MLP neurons of a small language model. Each row is named by its layer, matrix (gate and up: input weights) and neuron, and shows model dimensions 0-95. Each number is 50 + 10 x the weight over its row's rms, rounded and kept within 0 to 99. A neuron's up and down rows have the sign that makes its largest values positive.
After each neuron's rows, "fires on" lists the tokens most often at its 100 highest values on Wikipedia text that the model never trained on.

L7.gate212:39 48 45 36 56 32 60 59 46 50 66 43 70 29 66 33 34 46 61 56 44 33 78 52 46 50 59 60 52 62 49 50 54 55 46 40 54 42 44 42 42 40 35 42 56 57 66 38 41 57 63 55 36 26 53 53 56 41 46 49 59 41 50 40 49 56 62 60 46 38 46 49 39 68 62 32 44 36 49 60 52 44 48 42 46 67 58 39 60 57 51 38 49 27 40 45
L7.up212:53 49 65 53 49 51 43 31 41 21 47 52 36 64 38 76 65 49 48 48 48 68 37 39 48 54 48 42 48 49 43 60 72 57 55 47 70 48 63 63 58 43 58 47 48 52 48 52 53 32 57 51 63 51 69 40 34 57 57 48 31 42 50 32 63 55 23 51 47 35 48 45 47 48 41 36 51 61 44 47 61 55 49 35 49 67 43 48 53 40 54 58 47 50 50 45
fires on: " until", " since", "imately", " than", " only", " after"

L3.gate84:47 48 51 51 57 51 42 47 47 33 60 40 46 56 58 56 51 50 60 51 51 70 47 42 58 74 41 48 45 50 43 59 54 77 53 60 55 60 61 43 39 46 64 38 56 53 58 51 56 74 44 70 48 49 42 53 52 40 50 52 53 57 52 31 41 57 38 54 64 52 31 31 36 52 39 56 56 66 49 52 43 46 47 59 52 35 46 43 51 34 55 53 49 64 47 45
L3.up84:58 39 59 51 57 56 28 45 50 52 41 35 49 45 53 57 51 57 46 42 64 62 45 40 45 57 44 36 61 64 53 59 45 44 50 64 44 43 50 50 50 45 48 45 51 66 48 49 69 58 48 58 37 52 52 47 54 53 48 68 66 36 54 72 38 45 54 48 49 45 42 38 57 35 57 53 72 42 55 44 52 47 52 40 56 37 61 40 74 45 52 39 65 68 52 69
fires on: "ec", "c", " dec", " Rec", " rec", "C"

L3.gate120:63 42 49 48 50 69 42 43 43 40 29 48 49 66 45 56 58 45 69 54 46 60 57 57 45 61 40 46 47 59 39 59 48 50 56 39 38 26 60 70 34 60 50 51 53 43 32 55 50 55 53 70 73 36 52 35 46 59 31 35 52 52 55 57 49 50 64 71 51 59 47 50 41 39 39 44 58 37 64 50 56 53 37 56 47 55 32 46 47 37 49 44 46 71 43 36
L3.up120:48 53 40 66 51 54 60 59 35 52 51 38 60 51 47 53 42 48 44 48 47 47 65 45 59 50 75 47 31 32 51 32 56 48 54 33 45 57 43 39 45 43 33 36 34 48 53 33 44 26 40 40 45 57 44 51 56 47 37 39 41 50 43 55 41 49 35 67 66 40 78 56 45 48 58 65 52 59 35 37 58 68 58 61 50 53 62 50 56 54 47 51 51 55 57 49
fires on: "ing", " included", "ed", "uring", " at"

L2.gate2:34 51 57 42 49 57 43 58 46 51 52 64 41 56 51 55 37 77 41 47 59 48 60 59 48 68 63 46 61 48 54 47 45 52 52 43 25 33 43 50 50 60 39 44 37 44 74 39 41 36 53 54 52 71 65 36 46 30 49 34 61 53 46 38 65 51 58 33 56 40 65 54 37 45 53 54 47 53 35 52 51 55 37 53 46 49 32 60 65 34 43 54 59 60 47 48
L2.up2:48 51 61 65 33 45 55 50 45 38 51 52 55 45 61 57 32 57 50 56 43 35 59 67 48 62 59 60 47 65 54 52 65 53 46 42 41 45 32 65 43 65 49 58 46 47 60 53 60 42 46 50 55 59 62 59 39 34 57 42 55 55 47 26 40 47 51 44 53 46 55 55 43 40 40 47 67 52 51 48 47 38 33 57 35 42 40 52 54 36 39 64 74 52 41 46
fires on: "\n", " of", "-", " career"

L2.gate499:66 41 37 62 45 57 64 38 77 43 59 47 48 30 50 56 51 64 56 41 51 60 41 51 56 45 37 63 57 53 55 44 45 52 60 30 62 55 64 47 47 59 46 62 44 54 42 63 47 72 42 53 54 48 74 44 46 33 37 55 63 57 48 43 51 49 49 54 46 45 31 66 63 49 49 54 56 36 67 39 41 53 59 62 57 44 41 50 54 29 70 55 55 36 45 39
L2.up499:51 33 36 50 29 42 53 37 65 31 58 46 52 37 27 61 56 60 55 41 52 40 47 55 44 47 37 62 73 60 44 63 49 50 49 42 54 57 56 51 49 52 36 54 46 50 46 59 69 55 35 57 59 51 68 54 56 35 50 51 55 61 45 50 48 48 53 50 44 52 50 50 48 55 31 58 55 44 63 52 50 35 63 44 42 41 31 42 51 45 63 64 53 34 43 51
fires on: " co", " Co", " Qu", " gu", " son", " head"

L3.gate307:58 47 60 40 46 47 50 49 61 51 56 30 36 40 53 39 48 59 46 45 46 44 54 55 49 58 41 51 61 48 45 59 41 55 55 50 51 33 51 57 49 52 29 55 59 37 37 57 55 57 44 63 69 37 52 54 46 54 36 40 67 37 64 49 65 59 59 46 54 66 59 39 67 33 38 34 69 30 51 57 36 70 41 56 43 57 50 60 48 46 56 55 47 38 45 42
L3.up307:49 46 48 49 44 51 42 57 52 53 66 51 57 58 52 57 45 37 66 52 61 63 41 51 57 49 34 75 43 48 61 56 46 47 49 44 55 40 53 51 42 45 30 44 56 42 53 53 59 44 38 33 77 53 58 60 38 71 55 58 50 52 84 47 50 47 31 37 70 74 53 51 55 38 61 27 38 46 56 55 42 62 52 46 43 41 35 44 44 47 60 43 42 48 61 43
fires on: " pr", " as", "\n", " =", " only", " top"

L2.gate45:30 57 62 57 33 44 55 57 54 71 55 44 55 43 55 34 49 57 61 61 58 50 52 56 54 43 33 53 39 59 49 60 42 56 61 61 48 74 67 36 58 46 63 40 59 69 60 53 47 60 47 50 65 45 48 40 63 48 41 37 47 53 46 58 48 69 51 49 58 74 61 45 43 59 43 23 43 55 34 63 67 43 62 51 67 52 53 51 33 58 35 56 33 47 57 50
L2.up45:42 44 48 46 38 53 45 56 41 63 55 51 39 58 47 65 59 47 63 31 55 55 57 47 54 45 53 49 57 72 47 46 51 45 51 61 45 51 59 30 40 47 63 34 66 54 61 46 36 46 57 51 39 32 62 45 81 40 53 41 45 46 53 52 59 57 58 69 44 70 75 33 48 62 58 48 39 63 48 54 54 42 62 43 60 62 54 49 56 34 48 51 45 52 36 57
fires on: " out", "ted", "ible", " primary", "atic", "less"

L2.gate6:42 47 55 50 50 34 57 58 48 30 52 52 49 40 55 45 49 54 61 50 42 56 57 46 42 47 46 38 59 54 41 59 53 36 63 40 49 38 25 50 56 54 40 51 23 60 60 52 56 71 41 35 53 53 47 37 47 46 44 41 38 31 47 43 65 50 48 32 41 32 54 56 43 59 59 42 48 50 41 46 38 34 49 57 49 58 40 53 48 48 49 49 42 51 57 61
L2.up6:58 67 41 59 46 54 58 31 63 41 49 74 48 34 47 55 59 61 39 46 35 36 48 54 43 57 41 41 65 43 54 55 45 50 68 47 62 48 30 47 41 69 53 66 60 54 39 53 48 45 49 53 24 52 48 42 52 76 49 51 42 52 63 49 52 49 35 37 46 41 53 28 41 40 43 63 61 47 51 62 57 62 49 47 45 60 37 48 56 54 53 50 66 48 53 31
fires on: ")", " |", " based", "\n", "ings", "ate"

L2.gate25:48 41 50 35 44 51 44 47 71 44 51 45 52 45 47 65 61 59 69 66 52 52 49 50 45 64 51 50 61 46 48 44 57 62 56 55 30 53 50 70 50 53 35 49 28 63 48 41 58 56 58 51 54 46 50 59 38 46 53 36 53 55 59 57 41 53 43 64 48 57 46 49 51 47 34 31 43 42 59 59 71 48 47 27 59 60 51 61 46 42 43 49 59 62 60 57
L2.up25:37 50 50 46 50 56 51 54 55 47 47 40 44 44 43 44 58 54 36 34 45 57 44 46 47 58 45 42 61 46 42 54 47 42 68 45 42 41 30 59 69 54 31 39 44 29 37 42 67 58 57 45 49 42 69 66 31 67 41 43 62 51 51 32 45 49 48 45 55 44 56 56 64 34 47 56 48 37 48 53 39 44 45 64 50 39 47 49 51 59 39 68 42 49 36 55
fires on: "–", "\"", " 6", " '", "\n"

L2.gate8:46 42 47 53 45 59 39 45 42 52 74 51 42 50 69 54 30 49 53 50 55 43 56 41 42 47 50 58 55 55 43 58 50 63 50 42 61 42 63 45 47 54 44 53 48 36 38 58 62 41 33 50 57 53 46 60 49 67 42 55 45 49 46 47 49 64 55 48 27 54 35 43 52 59 30 31 50 54 65 35 36 27 52 54 45 38 45 55 65 55 51 52 56 37 33 54
L2.up8:52 54 57 57 52 43 45 50 35 52 73 48 50 47 58 49 63 53 38 48 63 45 56 38 47 52 63 52 44 52 52 45 39 53 50 42 65 43 52 45 56 51 47 59 52 47 41 52 48 68 39 36 46 57 58 36 63 48 37 54 69 67 64 32 44 53 34 50 37 61 43 51 37 44 55 32 51 59 48 52 67 39 62 50 62 49 46 61 66 39 37 53 49 38 37 46
fires on: " trans", " med", " pr", " Med", " Trans"

L3.gate150:38 44 41 35 51 57 56 25 40 48 64 48 46 58 52 57 53 40 27 50 49 69 63 72 58 39 40 48 60 67 53 57 41 53 43 52 52 65 31 58 48 48 33 34 52 53 50 58 44 44 68 66 49 50 53 56 32 77 60 58 30 40 39 42 58 69 46 44 54 50 47 54 56 56 52 38 49 49 42 51 50 42 46 63 44 46 38 46 57 48 51 41 55 37 39 41
L3.up150:52 41 34 59 41 51 64 45 43 49 67 46 63 48 44 40 46 42 54 59 46 46 42 55 33 46 48 59 57 42 41 65 39 45 45 53 45 49 53 56 22 59 63 54 33 48 37 69 65 56 36 41 72 77 56 72 39 61 48 66 48 44 61 48 37 45 47 53 79 54 46 40 62 55 44 50 44 36 51 55 33 48 48 50 63 52 57 42 55 40 40 37 57 58 64 67
fires on: " f", " ref", " Ref", " Def", " inf", "ef"

L3.gate221:66 36 53 55 61 37 46 51 59 45 71 56 48 52 66 51 34 63 40 39 50 44 63 71 43 55 30 48 67 54 36 45 61 71 53 52 21 40 60 44 34 61 47 38 52 39 41 49 64 44 47 31 32 45 51 51 45 44 53 53 58 46 43 59 46 48 49 43 40 42 58 54 52 55 47 36 51 49 53 55 63 43 66 39 43 44 44 61 53 44 57 51 48 59 25 39
L3.up221:54 31 40 41 61 40 52 59 61 49 64 55 51 58 59 51 49 42 49 41 49 37 60 59 50 50 36 43 42 31 61 44 59 54 44 46 33 40 64 38 45 65 49 48 53 33 39 47 52 44 38 31 45 47 50 43 46 60 57 43 59 53 53 39 28 45 54 54 31 39 66 48 47 43 47 44 48 46 44 46 59 34 78 40 51 50 39 64 45 52 59 33 52 34 34 43
fires on: " pre", " trans", " sup", " Sup", " Trans", " ad"

L2.gate199:65 41 45 31 39 50 57 43 52 39 51 72 53 48 59 37 40 38 34 46 45 46 37 72 64 41 54 52 54 53 43 46 38 46 52 82 65 42 38 49 40 39 60 61 40 39 47 40 42 47 55 68 60 50 38 44 64 60 54 65 52 50 37 59 39 24 51 70 42 37 54 62 42 42 49 57 37 59 37 53 37 37 73 56 49 51 39 54 41 39 43 61 29 62 55 61
L2.up199:70 38 46 58 36 56 41 50 49 48 42 53 50 56 42 43 44 44 47 36 58 42 39 40 70 40 70 45 41 44 57 55 48 48 33 63 47 48 62 43 44 54 47 45 39 38 60 55 53 34 56 58 48 45 50 61 53 50 45 55 47 69 50 56 47 46 50 75 52 66 58 42 45 45 49 38 48 71 52 66 53 36 75 57 56 43 35 70 47 61 49 77 53 44 43 52
fires on: " World", " City", " Time", "ation", "ency", " Music"

L7.gate116:57 62 43 53 52 54 38 49 43 40 44 65 50 50 35 59 38 50 47 63 62 49 37 55 33 50 40 60 51 50 35 47 60 52 61 39 52 44 58 61 45 61 50 45 52 52 59 46 48 81 48 47 73 50 56 49 47 53 37 29 33 54 36 41 54 43 69 34 47 50 46 52 45 65 64 69 39 68 52 51 63 61 52 37 57 46 58 45 47 62 59 69 55 44 63 46
L7.up116:61 61 32 48 52 50 68 42 46 48 64 40 36 49 57 33 49 57 66 52 55 49 57 57 59 47 48 55 54 51 55 61 55 36 75 62 56 43 31 36 55 59 41 35 55 47 61 52 64 50 42 47 53 50 53 71 40 57 34 50 53 56 56 28 60 58 64 60 54 50 30 54 48 50 65 73 32 59 39 51 56 31 66 56 63 57 63 50 42 64 52 35 52 50 45 64
fires on: "l", "w", ".", "s", " L"

L7.gate261:63 69 34 47 31 39 63 37 49 61 38 46 63 50 56 53 45 39 33 46 57 51 57 60 45 49 29 62 49 43 34 52 55 46 53 49 58 46 64 29 38 57 46 59 52 37 54 27 38 53 44 50 58 22 68 49 33 68 55 48 41 44 47 52 55 59 47 40 47 54 45 42 33 49 45 54 43 59 68 50 62 35 25 42 66 43 35 59 41 43 44 53 66 48 43 48
L7.up261:45 61 28 58 42 40 55 38 43 53 44 51 60 66 60 51 26 44 34 48 38 48 51 60 54 61 28 60 46 53 59 54 58 52 36 40 52 42 50 38 44 51 47 61 49 37 54 54 39 65 49 59 58 41 58 56 34 61 55 47 53 61 52 53 42 63 51 48 48 52 45 44 48 54 42 46 44 56 59 57 72 46 27 57 70 52 54 47 54 38 52 58 58 21 60 47
fires on: " m", "l"

L3.gate297:44 38 51 63 53 52 61 51 58 43 53 62 27 45 50 31 30 59 36 41 39 47 30 58 52 54 52 62 69 61 59 47 73 51 56 40 56 54 41 77 53 42 52 48 55 55 73 54 61 50 55 36 31 57 50 66 53 40 54 57 48 40 59 46 48 70 58 46 44 44 52 52 55 49 47 31 48 63 44 55 29 37 35 60 57 64 62 26 49 48 51 67 62 65 65 44
L3.up297:47 53 60 60 59 45 47 74 40 61 49 45 46 49 58 56 57 39 66 47 52 49 34 41 68 24 48 49 59 49 49 42 60 28 44 42 43 43 51 41 69 58 42 47 33 52 32 38 46 34 55 42 61 62 54 57 51 46 41 47 45 27 31 31 55 47 68 56 38 53 45 68 48 34 43 45 62 37 41 57 46 55 39 45 32 68 52 60 56 62 41 49 43 39 61 44
fires on: " by", " of", " medal", " zone", " and"

L2.gate230:47 40 47 30 50 58 67 61 49 49 50 39 56 81 42 47 72 40 41 61 48 49 44 59 60 41 36 71 49 49 45 57 54 49 51 37 43 62 66 62 46 38 45 51 53 42 57 57 44 58 32 67 39 48 61 53 26 50 49 68 55 60 61 51 46 41 39 50 53 53 50 33 53 47 42 37 72 52 39 54 65 35 27 50 46 42 31 56 66 56 50 65 47 47 48 78
L2.up230:44 51 44 45 48 56 61 48 47 49 52 42 60 64 45 51 64 55 35 53 48 35 45 57 59 38 35 67 49 37 51 42 54 60 51 42 48 59 54 45 34 60 49 57 55 43 46 61 58 61 42 77 46 53 74 58 20 44 49 68 48 65 52 49 48 52 41 59 50 48 44 38 59 52 32 45 64 49 58 60 59 38 30 49 43 40 35 53 45 54 53 65 53 37 48 79
fires on: " Q", " kg", " exper", "em", "unn", " m"

L2.gate142:64 42 60 35 58 43 38 36 48 67 62 53 56 61 59 40 39 54 57 38 53 65 63 59 56 54 45 38 61 58 41 51 47 52 52 62 41 47 50 41 50 65 45 55 34 35 52 43 55 56 43 56 51 58 59 36 70 38 51 55 54 57 36 44 43 56 42 48 42 46 59 58 52 51 51 66 38 36 61 57 45 48 56 35 58 48 60 55 45 36 43 53 62 58 35 40
L2.up142:63 29 62 34 66 48 37 46 42 62 71 63 61 61 64 44 34 41 52 43 64 57 61 54 54 61 58 45 44 45 50 47 47 46 47 56 54 44 57 50 46 52 72 47 38 42 61 45 69 58 42 53 58 60 64 36 55 38 40 52 51 64 45 52 45 49 41 32 40 42 66 56 49 50 51 53 35 28 65 46 48 51 62 42 63 50 50 53 48 35 40 47 63 63 46 36
fires on: " ent", " Ag", " Sup", " Ac", " Met", " sup"

L2.gate48:46 44 45 35 55 37 55 52 54 56 53 36 49 48 58 55 50 50 44 41 42 67 48 46 73 60 41 47 50 51 67 36 37 63 51 69 46 45 60 50 56 59 59 37 62 42 59 45 66 54 52 32 21 32 54 46 42 48 64 43 54 47 53 50 54 32 58 28 42 46 45 31 57 54 71 63 46 53 48 43 40 48 62 60 41 45 47 39 54 44 46 53 55 52 42 46
L2.up48:36 42 43 40 42 32 54 58 25 57 61 39 52 48 49 45 62 56 51 46 42 57 45 28 61 60 41 26 28 53 59 57 29 43 30 56 49 57 61 55 37 54 48 38 57 52 55 55 57 52 52 47 35 40 67 54 52 55 65 52 38 50 62 46 40 45 51 48 39 48 51 32 56 50 72 62 25 54 53 52 43 61 65 61 38 50 51 44 52 36 48 38 57 41 42 46
fires on: " J", "J", " Le", " Je"

L3.gate71:50 38 55 56 55 43 57 78 53 55 63 47 54 68 63 59 56 49 44 61 36 48 51 49 43 46 45 71 44 57 50 55 53 43 43 38 46 47 68 53 53 60 48 47 38 30 29 64 59 55 41 38 54 40 57 59 38 29 46 46 49 69 45 45 39 37 65 50 43 46 50 59 54 51 56 42 45 24 55 25 28 47 58 52 60 52 51 37 46 68 64 49 50 50 28 55
L3.up71:71 34 49 61 46 43 60 49 60 54 46 25 62 63 49 71 46 45 54 46 46 47 53 52 48 50 44 47 60 58 59 39 56 46 68 55 57 50 45 34 50 64 59 41 42 35 55 52 39 44 49 45 43 47 33 34 66 38 45 55 50 50 62 58 51 32 44 47 65 52 56 50 39 68 53 39 60 50 44 42 34 36 52 35 51 46 47 35 57 54 53 56 56 43 36 52
fires on: " co", " Co", " Inter", " sub", "d", " Re"

L7.gate454:46 64 48 47 59 60 42 51 50 54 59 45 48 63 47 50 37 50 55 56 34 41 34 55 57 66 42 39 36 59 49 55 46 79 56 58 44 34 51 54 60 47 58 43 41 56 46 41 56 54 36 53 45 54 51 46 74 45 31 38 44 44 49 48 59 60 36 42 61 50 63 36 23 42 56 50 77 58 57 41 49 56 57 53 47 62 54 61 63 44 54 57 61 65 60 42
L7.up454:47 63 56 69 52 46 47 43 50 47 67 61 47 68 56 50 45 46 59 46 47 52 61 37 58 43 48 45 44 38 38 54 36 65 54 43 40 62 59 48 57 54 30 51 45 67 43 44 63 60 60 45 50 41 58 43 57 63 42 51 58 44 64 40 45 54 30 61 46 69 51 40 40 51 58 52 64 51 58 20 40 51 36 58 48 54 47 77 66 51 69 55 47 56 44 61
fires on: " dec", "ec", "c", " rec", "ic", "cc"

L3.gate199:65 53 36 60 62 42 59 66 61 45 44 41 36 56 26 39 64 50 56 47 36 44 59 62 79 68 40 43 49 55 40 43 66 48 54 42 47 47 46 69 55 53 42 58 44 46 58 42 51 61 39 45 68 43 53 50 59 55 51 55 68 42 63 70 59 41 58 47 41 51 39 48 38 68 48 50 49 36 51 57 59 53 51 55 45 54 39 61 48 40 48 33 61 52 43 34
L3.up199:56 49 46 36 44 40 39 36 44 44 44 50 43 36 51 48 38 51 40 39 32 56 33 68 43 50 66 47 63 37 69 58 60 38 36 45 56 32 46 53 48 45 62 38 48 48 40 51 53 36 45 67 40 39 44 41 45 58 56 25 52 36 57 49 41 35 49 42 54 45 47 33 55 51 54 47 66 57 35 45 38 65 56 43 47 66 59 50 59 46 47 42 53 49 52 35
fires on: " |", "\n", " has", " of"

L7.gate459:62 69 54 52 41 44 69 32 56 46 49 54 35 46 60 44 49 41 41 51 52 66 48 53 49 67 54 40 37 66 46 31 61 44 33 41 46 50 38 51 57 63 39 63 54 61 56 51 55 58 51 46 53 50 49 52 33 55 39 64 27 59 41 40 48 56 45 48 63 39 44 52 48 73 52 44 45 57 52 63 61 62 37 46 57 51 49 45 31 65 68 37 46 41 56 40
L7.up459:31 42 65 51 54 55 58 48 47 48 59 36 51 56 58 49 58 54 62 70 33 55 53 54 62 44 73 58 61 62 33 34 56 43 50 35 49 47 42 50 56 57 50 50 40 63 43 44 58 46 59 54 40 50 64 65 62 28 53 53 68 42 54 50 65 44 47 47 41 60 80 56 49 48 58 26 51 54 45 69 53 39 52 44 44 58 61 44 46 71 38 67 29 56 52 58
fires on: " of", ",", " and", " to"

L3.gate286:35 64 47 52 60 47 50 56 45 34 49 53 33 40 48 55 22 57 72 51 42 51 45 50 39 53 45 56 55 52 44 62 56 64 54 57 65 31 54 47 47 59 47 52 38 63 39 49 41 41 46 51 45 60 70 49 63 51 28 35 61 61 68 74 53 46 42 40 47 52 60 48 50 53 47 40 53 60 60 44 44 51 52 41 45 65 64 55 54 47 41 43 50 55 33 54
L3.up286:42 48 59 30 51 57 37 53 52 54 58 39 45 38 48 60 40 54 55 51 49 54 61 35 49 54 27 48 47 48 27 66 37 44 45 46 53 40 40 45 51 51 54 60 47 55 42 55 57 39 35 24 51 53 56 51 44 56 50 27 46 33 78 58 56 45 43 37 52 43 65 45 53 48 50 47 56 63 45 62 41 58 63 58 34 52 59 54 49 45 32 44 45 29 54 52
fires on: ".", " as", "\n", "ated", "er", " ("

L2.gate160:55 56 48 55 41 58 66 53 57 49 61 51 46 45 54 53 31 41 45 59 56 40 57 58 56 56 22 63 50 41 48 36 36 60 46 45 39 75 64 60 48 62 54 60 66 58 48 65 66 43 46 41 32 58 37 38 49 48 45 41 70 48 58 45 33 64 63 59 66 59 58 56 44 51 44 50 49 43 60 53 42 35 45 44 42 61 53 51 55 68 43 42 49 35 32 48
L2.up160:64 40 59 45 60 50 63 55 40 67 62 37 56 50 45 46 46 43 49 56 66 46 35 46 33 56 46 36 45 53 48 48 43 58 59 51 54 41 44 55 47 63 45 59 59 58 34 65 43 51 57 57 54 45 44 62 54 60 54 58 35 45 56 60 59 44 53 61 53 29 45 54 46 45 56 37 34 67 62 53 40 50 50 72 37 36 40 49 49 21 54 42 69 59 76 29
fires on: " not", " more", " most", " both", "arly"

L3.gate439:50 39 67 47 52 54 40 59 49 56 53 53 48 44 57 41 54 43 40 48 61 52 49 61 35 56 53 56 42 46 70 63 56 42 56 61 59 44 27 59 37 53 39 56 45 45 44 39 43 38 33 29 59 58 52 44 40 68 61 35 56 40 39 51 43 49 34 40 41 49 44 35 73 55 43 44 32 58 59 52 45 50 48 31 62 61 51 45 52 47 43 22 61 62 70 52
L3.up439:46 53 54 36 39 58 52 60 31 61 53 47 55 53 48 51 45 65 36 44 46 61 40 63 46 62 62 55 64 56 61 57 65 64 49 62 59 31 47 55 48 57 34 39 66 49 60 62 38 54 42 47 61 63 65 50 43 55 44 42 55 43 45 57 53 52 39 55 69 47 45 50 61 48 38 44 48 57 48 44 56 37 55 33 51 46 55 38 60 28 39 40 51 51 44 65
fires on: "^{", "-", "\n", ":", "°"

L7.gate468:62 61 38 60 38 59 47 46 48 44 46 45 41 46 68 33 53 33 49 53 50 58 52 50 57 44 68 51 32 56 62 63 56 57 55 38 42 49 49 52 39 55 49 50 46 42 36 63 48 55 51 53 50 46 46 34 44 44 58 45 40 81 50 54 54 53 65 39 48 60 39 48 48 59 49 42 59 61 41 36 62 46 46 48 39 65 61 41 54 46 46 49 47 40 48 60
L7.up468:34 46 47 48 47 40 48 35 57 59 67 47 59 53 58 40 70 53 44 46 45 62 49 52 61 42 47 69 47 62 46 61 60 50 50 48 45 52 49 43 30 46 36 54 58 40 60 51 56 62 49 41 37 60 32 54 33 46 42 68 56 68 58 48 66 49 63 45 47 64 34 52 50 63 49 46 46 59 42 36 36 34 53 42 55 84 54 48 62 31 60 42 53 50 29 62
fires on: " L", "d"

L7.gate207:62 45 41 46 39 51 42 44 48 55 47 32 34 45 54 39 29 41 42 53 55 51 55 60 62 46 41 60 68 41 66 51 46 50 49 51 42 51 60 41 29 49 67 54 48 59 54 53 59 51 57 50 54 61 68 29 50 41 43 48 58 53 45 62 61 55 53 41 61 32 36 63 45 43 36 56 50 55 40 31 45 44 42 50 48 41 47 75 59 45 53 29 55 53 57 58
L7.up207:61 42 52 49 49 42 52 50 42 46 62 55 66 69 57 24 62 32 56 31 41 59 68 53 65 65 44 55 50 43 45 69 43 45 52 29 50 46 32 52 60 60 39 42 54 51 51 64 49 39 68 49 43 50 46 47 53 49 49 54 54 46 51 48 42 43 42 57 36 49 64 60 34 52 62 34 56 50 39 49 40 50 52 32 51 56 45 69 59 50 54 51 45 41 40 64
fires on: " Ex", " sup", " trans", " ex", " en", " En"

L2.gate34:51 65 64 43 54 54 61 61 46 45 53 46 61 35 35 37 59 41 32 57 61 48 51 56 51 49 55 35 43 54 59 48 44 40 46 56 52 55 61 50 64 48 67 47 52 64 46 47 55 42 54 44 19 52 55 52 41 45 60 63 53 53 40 57 49 55 33 50 38 35 47 48 52 61 53 61 52 34 39 42 45 41 33 39 43 58 48 47 61 55 62 65 39 66 27 65
L2.up34:43 38 53 42 34 59 49 55 43 52 51 50 49 45 59 53 47 49 22 68 52 64 43 46 61 52 42 35 26 43 45 33 59 42 52 46 54 59 47 54 50 61 41 38 56 47 55 51 51 44 59 46 43 38 49 52 41 42 50 55 48 49 55 52 68 51 41 45 64 45 60 35 68 58 57 62 33 35 34 35 34 61 54 43 46 53 40 59 32 32 68 42 53 58 56 45
fires on: "J", " j", " Y", " y", " J"

L7.gate373:49 26 40 34 47 46 63 44 60 52 33 69 42 64 61 60 40 48 41 44 49 44 51 66 54 52 45 47 48 68 48 63 58 40 43 46 42 32 58 37 61 50 49 67 45 40 64 52 49 36 27 55 64 45 53 39 30 61 66 49 44 50 42 34 39 58 28 40 26 58 41 52 51 36 43 54 65 57 57 58 49 57 62 39 48 45 46 47 52 58 35 55 60 72 54 50
L7.up373:41 56 51 60 56 43 46 42 65 36 27 42 48 29 46 51 34 41 40 49 58 40 58 43 63 43 48 58 35 65 48 72 53 60 68 61 48 51 39 52 30 54 38 51 55 35 63 60 31 55 43 48 45 40 59 35 50 46 56 41 67 53 51 46 66 45 53 45 55 49 66 43 56 51 50 62 20 47 46 53 48 50 47 47 57 58 62 47 34 55 58 58 50 40 52 58
fires on: "\n", " and", ";", " (", "ult", "–"

L3.gate415:75 40 55 60 53 52 49 57 52 51 53 49 40 67 43 63 35 65 30 47 37 55 63 64 54 67 41 41 41 70 56 54 48 42 54 66 64 36 53 59 57 46 47 47 36 44 36 47 45 66 35 40 57 64 49 40 31 51 52 50 36 48 57 35 55 43 24 45 47 49 50 51 46 45 37 46 65 56 35 64 51 50 53 51 55 55 52 54 51 44 55 60 53 57 62 58
L3.up415:52 42 65 50 28 41 34 45 58 40 48 50 39 46 56 46 35 59 43 42 37 45 57 64 51 63 55 37 50 52 42 63 50 45 56 55 43 52 42 62 54 57 49 22 44 44 41 49 48 63 26 48 54 46 43 59 50 53 56 41 32 57 56 50 43 55 50 36 75 46 61 44 56 32 33 47 58 44 37 55 53 34 59 51 37 52 42 49 63 57 34 73 62 28 50 62
fires on: "\n"

L2.gate62:64 47 40 54 34 50 49 38 55 51 55 40 44 58 58 49 48 50 34 67 47 47 54 57 55 59 44 59 61 49 70 55 51 44 56 56 56 45 57 63 52 45 37 50 47 34 46 54 45 69 30 47 60 49 53 43 58 46 49 53 36 68 39 38 34 28 38 71 45 44 51 36 59 52 53 48 31 36 52 54 49 57 60 55 58 46 67 41 52 33 59 63 46 49 61 49
L2.up62:65 53 29 69 45 47 42 48 44 41 65 51 40 69 56 59 46 59 45 67 46 42 49 46 54 66 44 67 57 36 64 43 41 36 46 43 54 37 63 53 55 48 38 74 54 32 48 59 53 66 37 51 57 37 46 50 65 33 48 65 43 61 48 52 47 29 41 58 42 36 57 51 52 47 49 61 43 42 41 43 48 47 58 55 53 63 58 28 51 45 47 59 54 53 50 53
fires on: " co", " Co", " so", " now", " later", " previously"